MLP neurons of a small language model. Each row is named by its layer, matrix (gate and up: input weights) and neuron, and shows model dimensions 0-191. Each number is 128 + 32 x the weight over its row's rms, rounded and kept within 0 to 255. Numbers have three digits each. A neuron's up and down rows have the sign that makes its largest values positive.
A block is one neuron, or neurons of one layer that tend to fire together. After each block is what it responds to, as a language model described it from the Wikipedia text at the highest values.

L11.gate481:149061175108146131146132098116104145093142044144124135122176201110199150138159101170104116100137165103115124138162147047160159136068086173133120119058053132126116158130136172110089155141102143183069128176102133121168103121156124139132144169109109115098119107112131067149101138116132125090088133137181158206109126121165078073051104144111131157095152148114147166098154164168168106072108128134112171162134159160139124145177155120146137134103104105135134135147143102144076147094070130105191113137127176151153116086127096137120156159047185118090167157103083109108164075133110156161
L11.up481:174099095058182089170095148128133171121172128159149127122170134125160101105132098137117144076101140130057146066072124112094038123185122131128092146104106156156081122143178134115109118141111160095179135111123150141130123161110130136187089112111137136130142126166065080188157124070150190103165137106070118118147075115095160166143091132123105060124124224087188094097108099128115119167162139102146105236107145139101131105191120075129119088127113123125099101117121138125083131102147124108161151112103097093109140123132145108144086124139109118138140123156125211102061118174096169148
L11.gate508:092093074087096133111164086118113144124174090100100082127130084086154093077087142154122121134102139085138152157119136171148085149162118113101139117129147111127133174012127137132158113120141110100136107128135143097083060094139095043147097115094082149117159156068122127132121153110132131108102143054116143132129138219150156111154134093075122163187134156160160147140173120093095127088185090129152166139114148131156093078078089105108100172133183099113145111100114136127141134172172120114204108141093148089092043153201133100155117103173101170165133143140124151080110110141186120162
L11.up508:119081142169067099139126099123171105159091087081115081118084161173113116187113170149063127138106152161182146157181120104129100113177098067153114158159070112143121154121084180113199099137152140087120150131131101127108131083130202172196131150089127147134130108086109112139198127090165151138122211095116102071080139164133090154088126142104096144109228159093096101143093129103134156102150155153151152113130114136091122103171157155134089134110138121115100071121099115132105111134138146141081118146085141080090103143167064060130131097076105133136144156147108050093140137144122166131
Responds to: Occupation noun endings. Final token of a person's occupation noun, often the suffix, in biographical openings like "Russian physicist", "Armenian boxer", "ice hockey player".

L11.gate285:087132084105151153144175146182123099137157116087130139110160144078092144086088016112146125138103094141100115141134151122072153135112105117101130114129123138092194095112124148201078118110129114175152096049172135132138128151169156156104096145096135128131132132126117140077150102108106067145143092127208136156159074120158159117123156131109157089136155151164155101159151211112118159154129163140159063165146087173153114115137135152127081133130135152156111109160087130102184038112141125133168113130106097090132139110174054129190189144166106142131125090185149131145122056191081111158
L11.up285:167100089153159151150138154077147082100163163092097104149111162162080150172156189116110140106146206112157106112186139097104136116136160139143148119140102141111094124123175126151136197166156101154102120106152165129065072122086150130126157114119131148157101135150122110128106064142182129145112116122136127111096138198077104115102142127101082083116136124098144146082056054113109158196079116171131143160118152120156150131157117103135041124145111130094101104107126178113063104152120107139094182113125169031140080090127092115161070134136164113172134152117154087105084103175184187079
L11.gate469:138162144087148095156105154059115132149132114098072100165128124119160120142166090119165076099141112182101165155140109108094140093090154100117107128111088115127155115156069198103071071169063109112096108150058129139108069155145127051108176100141109123110090116108175173114085039085140125095143114111134081120114090078098072155131100129092144122136132141153107092163130172138108169134107156106122131142130142113103111079148106099108143116164090150132133044156081065129132092186099112192146124109088157108102161069131171143121140121116151103163149153168142187135131112200087146068
L11.up469:138128107091156100124046081153106106170128138157161096089144118148110174160165087110159055125114119119134086138104159115147181136139120126149158137125116119175068163127147110156127155146151130163115117114193152209096135097093092089154111087151156084141135134128110152149096085090110125112130095087100065091149133149164098169130135187142158149141103113090081085148099149103055167129155080172116067112140102120130132101172069079025193115139132142129110143104101151111088147178139117094118134091098112154161054114080128120171175150115128183119156204133144124143107095156140192160
Responds to: Biography verb after subject. Verbs right after a person's surname or "he/she" in Wikipedia biographies, mostly "was" (born), also had, then, has.

L7.gate64:098181068124140105045107117186153139114141059151075135093156188165062168084122112176091141097123118199097096087102156107113091064142211099096161128092132094119130130139112146118112101114173139117111167138114109108101177120093131119106120080142070115126147084116130171157129111107160127153161112107072203155158166118153096062126144109124148162101115129101189114123130150099103098100134122100138142160164114137117098145083138205114119127076119153087083106194156073141150144110120150169115164134090145106118070134092126166134089135084112115104174187158137180151147177138136134183
L7.up64:137133123088093143130088126089155127108131134128084130118150136168086122155092124116106147123191108123127151087069181125105127158118095117104098161120168138092114050200083205138152128162090169109119152146164118118115125094085134117162125197165118105147132071092153165140104105088137096111150136106092126126083094138170057088129087146079178060137088181157126145092107129115131139108154065170110134190151144131147085094075142198150108111197185126131106092156099112118162172129113134108153102132131160105170095069199127124105179114111184171135147150104166086182097096133083154158
L7.gate67:175155092080129150156148078168175126108117101092209110124120140167169143098153132113069141106108095145174157092103133132190131151064160096143171097115150170117096119193147088132108121101166198119130092139169139161119170169166159143151106153118111133159121099127127076157138156102159144146112147155083108110134133119114176140144161144102114105157120149149125160124167121059085133127092106119197208171110170073140124076132126113066084120166161138140078062188122178138087118146114143112116080106119162126056103075111090122163146119163096153151104175096109112117137176135090170052
L7.up67:132129159114100080089188120095149107092132098149143084134166081198123121154098071136149126108106089113100092128178132132135093135113116163089152108111133153125140157174173130105110116134151127103084069111133154154091132171161123168069125182093120147107117138079091129189170060148140110168130105143175101119143113149133173118099126135125130159072102126143125170104176019192054125068121076133137133113115194036134154137132129097128138047172129137104132074175163162125133104112125136143069136129105152216158150106150129142115102094120127109080101132144113144119098163140160183167
L7.gate81:092103112093133126088193138090119193078141111123100096118104099148055100143171064176141137112155093136169074094187086099100107150142105131141156103135175124182160140147130210147130146147119081099084160129103122086162145162161163137135113182097048161137132176125147068188115141135170093128120090129155139108153113155138100113089126144134128168168112063101090165123171141193118162131095163119099156116163120160116136106102125142203132150165113150147178134089094131035114140127138131099133069156124100191108117130146132131143099111095182186156147114147132177146161078088174147145
L7.up81:124159138146130143115105112104192164073067130117097091132109058116124124115116134102115156177151152117156137102169097134213133116071154066102181157131103055136136116141151154082125155140167113133147116170162115163146126110106143148113169173145067162149197122127136099094193096098096167137108097146121081143133213161184094162116126126178154129189122139140144105095148080084090120154181165070107123126104119076120140134117128156119139142075138142118171091049114188091094138116096136157139106156169152159113061144133118135185105132135135083143105160162092075149172173150139080169
L7.gate336:159124192165142062161080156154109076143159131115182138126089129206120091103120128160103171116150126154101122108141082145172131127100119078132179123140147117163123212159167138115100196143136128049114098135149131178110086155075150105155106128126091157137116113089091119148113091129105116086127131086124152144161073161139116119069153135100167134092133093165150129134083096085149110091120113074214143186117131105094143123152138160221125147142119105113111097106160116132162086119142169159084133194129143152088080131134148121098099131124140229179111155129072086127129133137085160187
L7.up336:147133119135110114153122146212147050117099101098176170138111080190120136122124157139127143088135124133116134057158103133087118222097113115067144137131115135185140193090089142154141115166142145101130152141104171134142087138139152112133116179102088097116189059130161111133148108200110085127140091114096157134090101114141143129141085127154119093157115085107142124194081154131074096151176086122159132129185093083107104116092100095171162195099158082161095109099135124141103117137122080072154133181113147189097054140151138110086131137104178168189101158125144101119088189110133137140
Responds to: Coordinating "and" in occupation lists. Mostly "and" joining paired nouns, especially occupations in biography leads (attorney and politician, poet, playwright, and songwriter); also nationality suffixes (-ian) and possessive apostrophes.

L7.gate194:146142136058118141109122112108082081174179142149180170145166109135104121121191112093119079154157125089162113131169100127070137112095182091103131097135202155053111098125119120070145166132134142081090129129100171130139170117143147171099059093101132160101155170118164100173131125131085189123125127146133178128189128117186098123105134077151138125114164104111150168135129105112082192124102110147194130135112191149103114106109131063141046129158117160099156094112174170179197152054111124124138134149069143168174129102112129174155104123112134178193129148089117104143094142136104143135
L7.up194:167117061128104098214147101110031117172075085103129117188156147177112128132112123152071092136114173106143170114089144171166152085121142131139121113105109083127139110049132129117180117082136174079133144109123139148098176072132147093163114133134183161090113156089150168135047169140124148057108149118131175158106099114134123159156123118105042134145129135155100143157127114147136087078142075102136125150155145115117118160164155114117122090126096177083178112082143153187130155134084157094086145191125102142145108110102173134210057184151125122100138130125119141143108157156146119112
L7.gate382:158157186152128126076167107182095180135118145131075125120083127164204124158131159087135078173127153130100140156112144194128081081087179136107073143154123179079131146142111115130138087139145155108077111147111131108127108115089065130133163076141158148107157116151154109130082117085123091164118119154141121127111126083121166149155143028131097129145143166120139092131190076142086166134062143158066183152143127065135144128132065152083099098206107187141113109124101152102116121110120086163185094152135164095159120071118163123156123093157133143150144050120090082081125110102142095108
L7.up382:135113136122117095189114121095141150134152129118123130102182100126078170157195086084134129171111107170103170158131152107130129133057112109128094148060147171104121149100145086148095161149141141116126160162172110192111107112150101135143117040152088154066195163106098120167128109160167157106094150148162098100125147146183163119113150102118117112136179169131111111114174119089081177128095104142067135129129183139120149154188086150103122097148110139150171143045135096104152088180154104078111162189134099095124146158141124130086107108204093156131201168129148072080144066073122141130
L7.gate393:181134158088104067149170089124126159198117107136101062132136085210109156181166084147080104114165167067141166081107108114090155148042124120133078128145084121095105087096140146094070110083098094142154115133128103167185144101104146088172111157097163145104132084122119109082102158084125176126149122111128114148118070096172160128135114157114133159138127159087127168144154118168113097094164089142136147144144184117088151148125107119114114115159076152104124121070148077181138099165114118175126142155106118117094124182120172106116139095068071199087126099122105136065133187118161110084
L7.up393:161115155113109088162111122130130114096172127128140108147163122113113169091153082143167120128131156120195137126103106206080122059109169109094117102106134134159120073102156113119039109139125100062093150131125140159103197121117125118154132125071080086107129105101134155088150159146153140124109121163118120121122084096166158164113134081139184088084128120115137117151071130114105165126096123148223208116097121140047106078066112165102142085195130117153165119105105172155127074133141182138134081178074097147144097130062129124151154197124089111118086136159091100097170161136168109101
L7.gate482:111109154085132122135107094156100153137116082150138117140127132094122141200076109094159128158097131087160149169195120151040145109119126173131103120171138114133107155072108183142146077086118111185135110164083174121107104066068135136149116147093134132125094167049133088181129166162167061155148106106105097097121096089135160157149102105124082122062178187119135141097146096108104131060150107086113144078099145150117136170113167125125100095204136146155134130108149092098132109122139060111128066150085212146162095120088179097147057125146184143130168162144132116103132114118109146149
L7.up482:175119109131127142089124119124132107178156130155170115133143103102038156138120087086148084133104118110126087115130107095121089129089112101147114085158141155114102149151106131153123136150186140156129091131115106108141157122172161104122140154097086146110110056152128120126128147163164158136135043176176124183148116186124208104175147150125142131137096113152102084082118212140077151097087123171116151134185100064090191105120146172128083144136083146097100172112134143116094149142130144167045092134125119120099212120105087103088148134166162099097186181207158127133184094099150110175
Responds to: Copula after subject. The verb is/was/are directly after a subject or relative pronoun (which is, it is, that is), plus odd mid-word fragments such as -et-, -ah-.

L16.gate2:118135121136123116142088142076129102110161095165109139120140127122107158191161089137151095167133140155135071152081125104182158099152170093171208122127161216159146145117093154215069119072153142132196132116108121153191154144139087084107127109146130085072118164130121114188133094129153148085173095149141155127169146075141141065062088106166103116082165132113140101131135105128100111172154153073147100150136132146137143115160091152053131096172128121146083131140146077174116159158148099123138106108170179129125144114059107172176047156141060103142146106147096113140170145140123158117
L16.up2:106155121155131161108107137140100143100119095091130119092136118118166112120110139098114148155150142127131085137103101163129160079143182145130163135132153208132125184181039158148123116123164072179120155120122173145101158180152107175106134110146113152071046160137130134215142074108130133137066145123134136131132108108097123079090132115121078145118179072149173157122133111157130167165143157162099147171090157130125070108141157069183128191083154121108093078154110110190129089142122158146042132048151134101083173158104074080155080143175130169138106162100107142119132133157087100157
L16.gate30:145192075123085136132166116089089138161181199152110097155134194113080146153109092113142091108154102125089116163068137121143096093130148083160149109149077143164090132143099106125072132146131097110149081144098153162102137142144097151178116101140155116133137079159168194127067151152139098171056102140130094167131103144233107200165109164146131117177124110157171175095124178086093078119104103162112092165175146132199144114113085118196146161094169212108102129113077100176087125125113179159128112129123115141157136163097114151157142117182133108161131139126110114135143126112153117107
L16.up30:107147088158172080088126139044145046130151147132122087126202174184185127101143199095147123156119162116131141079089110132204181135136123107105168125184116131097141153136058087162081092127173140107082139162126137074138085109101130108123123119083126157124124170077131098117138099090152149148110074101105135114157083149141061099192148082120123121128101136158139214102150161169099160152159068131121144169116185211156169125165098133141113119106128161129142098151087070141121158112081140089160109164115094106124097131077102144104112137154180130137116073126146131112135130119112161112
L16.gate113:099122086108161132119134123082135126103103129160169161084136101200167076146155116176103140132124119130112072144114134132070204122082173177152154130123102109122136116187170129150152064145168075153118132076128119072053079124173107216158130087137101118119154155130104114131063082112119137141105092145180144104142107119121109100105068143161124114141088129128112128099112061140117097090169130055197101201156106192117140108116132149115126103064137134113162111106087087078129107097094146134203115110122102087159170134108163129106168129199110113098131092154122127137124157173169128082
L16.up113:160107120092103092075100130068111090152158121046135168162181161078176189163119105127117070144131158145150080125106150174149169176099128105070127132150088102073149069121141124098087057156191084104106091101149124123115126165128130128162128070085171077168122160157140157109089169116155138154140107161173148095063112235175107148134116155159149088138130143152175157075186193144141118119168131125152146192139185147133116161094086152107129132094107140105124112117163141142101186128099126122090160116153150112116133170117108101126167112154129147091122102106168122184126140112088129096
L16.gate151:110145120160133177200121154170128135102073093109116179125111153148113158084110144149113108179185158142066107108064140159135161107170091114132136141124194091078136089107100069188111134108122162173142157158136151122130126123182168120131082100128086135117114139076112154129116128177182100180157116167060139109157129121168158119067095155114096133107110107095150102128154200174087151126132093117118131135103088125156081079116097157153109093135110168063192155103042106104135082125110160116121101133085139156114122173140190126155154167118089117150151183156160105193159206113133129154
L16.up151:123169135109108132179128042097134129182086111134096118121188125119126138149131161092090058146150143127095134172098134172128119134128143173124155136092121123051121156094102129123089144158115083141156098107144126135189100114145180105114096114117162105102183142127148152131122131173122157090157103136111175071151093106178136084139128162143130139107113146128126177079184120161079166094178119131150135136074094095149152151134082117151138135113128115103075142121103089180184105096122118141110190076130118178107091087105098151196137168144095156174114231085212100141178095116099161204
L16.gate252:090105112094113078092161069134100125151155089113156086108129142118142149123207086142129080087152170144152168113088065150091163087042128088143116099111106102147133120172105120176113079162146100193159127097155137182075145131092120155125113134106189158082119085127073144155098149126099134156133064147118184112108080127180099140144139123106141135153122139085163123140135084079082171121157121127128121134106148220190136049109122145064117138155093120159099097145123146176153078187104154144118117129134111129101094110129151065221095154162123134102106140153120121118160105112077103145
L16.up252:168134146198117140060101144128219112165113111123083125180107190111144171171090117135111125204118075124096144125116128113095099093125140083116147074102142094156152118128143153157145086121155150096106162157127123108188112102180097126065145174121125111113079116159127094141113065169062102112137076137091150142158122144093124137137138163112086122097132181099107141096154141106131143162124140105107094113105127129148094103137110143172144090166152162057179180134099119109046115148133144093081190129165191123111179157163120168107121178101125139129100150153164178186081113068100082076
L16.gate282:129126098094088122157173175150151090100183159157102091077066097114136104169177124061175145093130119071130126174088116116071073093113172064149118175159154156136150152148083150122096130118168132180105066122134132114148070122102133108114150073091072167129092080123121112144162096109156084112124084122137146148141141088092102144108078096078106125158152151163099149081140157152101120111148082138099047146112159160094093055152079149097147105178149129132150108092129133119142114154093153107080141074075141101144158117176151129157142157126104151054127070144116097068108105110106096081
L16.up282:139130128131169176180088156154084112164128118089141179148097080165180113146128105134156081140123140141168140142135049159137100146175180080096119179093132158100180144149155100154115134113112137179149123151140111185116142127124108139124175140130131110079093126140199162128090140116124182094120089117106126147129113124063081136186105137128112087116141163150152152095170110119135176158146140161122121060109134099152121093123124123173123142046179156113110070126107143131063123100149052107086143161144092119149156179090162124142022181046102145124131143061136127168097173137099100080
L16.gate296:132180106157106129170085128170100116132135102111127143132168228087071114131099123070120155198170163082172133181145141175139193066142159118077099134168136165118175153154142130134181147123121114127102046177126138166145088131080139118168158130152097078119151139108159125075068097124130110092119129138091095209138147126127075112164111100126135078140068117110085160135121146057105139123101145169118080119110160117119141102090127096107126112063123155119112108133138079162078070129123100146139148189096111074125126147087127165115088180078110121071113170077126145120090165105135146125
L16.up296:143111115190133143183126129134126181139172127165104148189107194103161164128073071080106155094147170070107118113129157151134154152114149137122084138154132104129148134095088115099187114147171137133201056128092109172107134091132084138193119118053170188129133154147148128079156082149160149126111182152181115143192103177074122140197155137148088078159128133120128077134163101144137160140099130133084139122093117160072111101093122108121074127137116168135127113134125085056132141134118076148164086141094198083127095157133108172189134118155098114097168164123132085123127125192101101143
L16.gate503:162124075079151147159157107137048043145123143108105161139139108149101128147096143140157178167169168150106086156097201123104109115168247084156139155103150132178112103084117144061146095067141139198087122168146090193148116114060140117123119143156094147126114112111177159126123073110127134103124125140149114094108108148171136124132114144104164055122168132142118155127149114149148125147144154073119146119074206149166122134182113141096099162107175062170116085169125126172124167128123174120164177170127148169070128116143115115082149128117137146106171113122079134118147137152070138129
L16.up503:133140109077155167139102126169129190131121076128128056128165129115186144096143092122085111185132170160125110197146143145122090113129152166102108122141158121152144148160144168106157154142158136174091168153108105129066109074078157139151118152107098181195109141103058113158108181125144126109153162105135112120167159194162178170118095146127141084094104209105120134123111131084116151130164121192146172069139141172081129152157137119134152134168112185079117126149111135170086088133109099130090131108131130115185177112187124148178130133171234131110142153100158094178166105167113083104
Responds to: Verb right after subject. The main verb, or its first word piece, placed right after a subject noun or pronoun in narrative or descriptive prose, e.g. is, was, def(ends), expl(ored).